Weights of a small transformer language model.
Size: width 160, MLP 448 SwiGLU.
MLP neurons of a small language model. Each row is named by its layer, matrix (gate and up: input weights) and neuron, and shows model dimensions 0-159. Each number is 500 + 40 x the weight over its row's rms, rounded and kept within 0 to 999. Numbers have three digits each. A neuron's up and down rows have the sign that makes its largest values positive.
After each neuron's rows, "fires in" lists the words (lower case) most often at its 100 highest values on Wikipedia text that the model never trained on.

L6.gate357:402509463465456499460531490435531583542453574504496496485442479489519541534532505480510495485480392529504472479451505464513438471485539514477567498514512474576502502542465527454432555498476496539472457516477478474457525478548548426496488497525472547439414477538524523438528487437557449527430526515483449504442437475469448464464528452483519425485497474555538549578497533561497448435542522457530494539519527548486476532485465494526452515567566502537432497505463430462456532433472490
L6.up357:509486415578473512498524471512524531454513496486447526562533513474517534436532498444497446534485461518535549526546510526518515532528448591611505535458559482531498535500537503480522554486481559497462424495563469486500431521536459457549489489514548520484553435505449550521473480547512493483545583506510457505466517511567430481565444509479540539517511468524466500481490511491481487513448486490523460479479621485507516552494537453497583517574555593511426498465473537530399518446542523
fires in: "as", "of", "including", "like"

L5.gate253:539513501585536529456443478457518534399474482545517527496484511538496536584461523518509508480559513512498496493454505510467511531545541513490479487465490465471437514513500502559498522495497478562422427485477429496564555511498594503455431494524482562478511396477454543532430464508534496553500479477509501468550484464548503492488539474443475467502467470576543379492475448456450455456475494547489541492508401511531524554472449490500474572480491386539493536506497460516414513521516473
L5.up253:545544548520556481514498472457579529463505507518531573570533547540466542497493492470508507548499483562443496486456494470524426553505589471567490532541458488507413450529495470476459507494505482534474511452514516446526445504456527489406508465444383566517459521490431475524519514473529451540494495449520502531447489508487530448504564448467492513454492540600450468530453423451514456438528538448447514557540572544520533579479465508462472503486529438484525522470472518538497536514519444
fires in: "which", "that", "king"

L13.gate260:442489537507476526445547583498534535509515501554451448546533447498497485462490482434584474491534448445507492501498479616443506493421467474464548475514471502572473506552471522524491504520526472490428490535523454519479420469545565443392461545474465534517495488479533375513467507475481481554471498482490512497478573477510449526508479482436560507555469471537517566554504475534518460563508493441500447504479488544456526492501438457472497518463565541505495440509489526480579562472477432
L13.up260:511464510491529529547495461485527541484491506504541537503447474449584407532454507464487529473535439521424512488479491516545534465455564481459454482456591464467432475529497436548532508441466572500464401457523556530568542480521546482569502490456466464429441429547487516481532549496559481503492534516506413494476469446537501460493471517462518499450512518494443423539493514479478554542506500496511565546507520537537544511447498439476580502582567455477458488503486473536472513582538512
fires in: "of"

L9.gate372:506614459472460547495441497479511574435521441490524496556522500435502483490530504476502545479553426462572514470533483532434572472522519427443537541479593513531493473527506492518504457455505486498457515462528489533471522544433466463483473514474514593476491511539472486499487458505505576489523546537514458476480617478517490483490480485458516538513479521474419524502470583505429505485467469566527481525439517411478466526537518439490493462573437506495476574431487472511534584476553529
L9.up372:502517512479562524447431493538578485475485509505545495530423448507473504471464545538429483520445484553439493591459475513513560474555487517509461508455472545547380397514558438492565484509550547579478525458539560503499481503479468501505526461486448512494491516553467492513519542519566518475522419565460464482519535402502525486469527449479515510550444482493521498467464528532508523516496472487493506548552508447510463479433449491510417476591514506513504549488554508524532581543561472
fires in: "in", "of", "on"

L11.gate44:524516507548486471565494599455490449476490510513537486455484474522460470501449471481457461514567511564522433491582519398525505426516498522457522461494470525461529507517473584483492462521572567521460568507462488485541504481476497537508466517499545518502411431531498480473512449596498538467421526521553579486462530477449501480525495479469462543463507428461485493459513499395555499478484472581520500508505407531480462500474583517517523479582431481468516521517500487495551506435542465
L11.up44:524517506500568412470477543461550403445463493526513535454479496528508475511408501577517533568543464565555463480573418497540465459458501563526497558521475524443426478527543465488447446533495514478468506491483458399464537469484503540516473527479533483496505426485550490531505498491450516487494529449475461488413639527482494453507515440492529470563527510518457505535514525466595524534490512522505463519576522524466476506488516482534524545466492446510539470560448504521572469473485524
fires in: "as", "that", "asked", "to"

L6.gate420:530474493569473462454486550470523542497536502493556466471460480450474513483508526516521510497495459476432464448423473517453471386500481481565486465540583509469535536467455438508504555527529534514484544502503472534515530483504433425469437553515495549476514447516463462497491512446536555434471500470460506483487518548398516455550414503411486482495457513534528470562476493510548500565475531533567449529522529471445472458475483418478502527505571418475478438593513473475500515561500438
L6.up420:513581495488478478486450564504503522495545501562539512508513440586570458462549552541514453488508487488359412531515488551499567477462531532518573522514487508502545495566477435444519545493481490406513518412480509510485519546506445523545427489530465515453416507474511480496536512498502497511532434531519515560524469489497503491561515506474483503505388389488481502456501531526474560472528527493499474545576459498516474579453553492505526471549571508494526566517478506516473530545506486
fires in: "of", "from", "my", "throughout"

L9.gate401:457526492467481448556488540550427501566503526521514536483440520521478567489520526460492556475476492472530536510531439520503439483398488514483457445544431545420555539533544504499480538461532549513505486461485454513488492429512471574495489521522471504498402483504572463539492441490505595495493567531537571496441437539537482502447420548511487501458575444500507517467502499498492447516492579486517449572540528456480535458464464400516480495461524569486541478483489532478537490525519414
L9.up401:435460523477489530447490471552447481496523509514484517518483448497522444469525549454539507498517489523509501480544493505520522497503408505375465521525560496513520527428496515507455569528486561514485500413495458464552504599556572439546470501488534450440573498510472508496501541512531511490486504545554453556553560529453541545456491527463566509502512524488488545554428554458496491447559467574561514602508541532485496465508420490520536474478540441560445494502418445482470503482544474
fires in: "than", "even", "and", "especially", "named", "along"

L9.gate77:474586556567529459507462505541481476428488492519556522534523454481497489496517534524499529434547493511507432448544457476530556507498510615516567500419490437497463524531429513469435474468530527542478447437491463551457543583520454472483458516434485453457523538479550476503449499522535547498506562555455495537453533528565556495489527542502429500482470491510497523517466550506554546396519542463518520558484505547491471479449557428515555453504506484524540506484607501447483461496501463
L9.up77:498473504518513466544436550482474508443478513541521513513490464424503536518531515527486476484492494517497449589432562528559463546505497538491481391554498527581407500439472433455489438535464435463461454483550525445494435480468504461456473532496443505562585452542475481514503506492483510576513539531521456421512500554488548436465473537510469539470463555459500559561509520529517540434477462495465466496439582531493458467562521465546508509555509496538467510513491512431524560505539434
fires in: "of", "and", "than", "about", "top"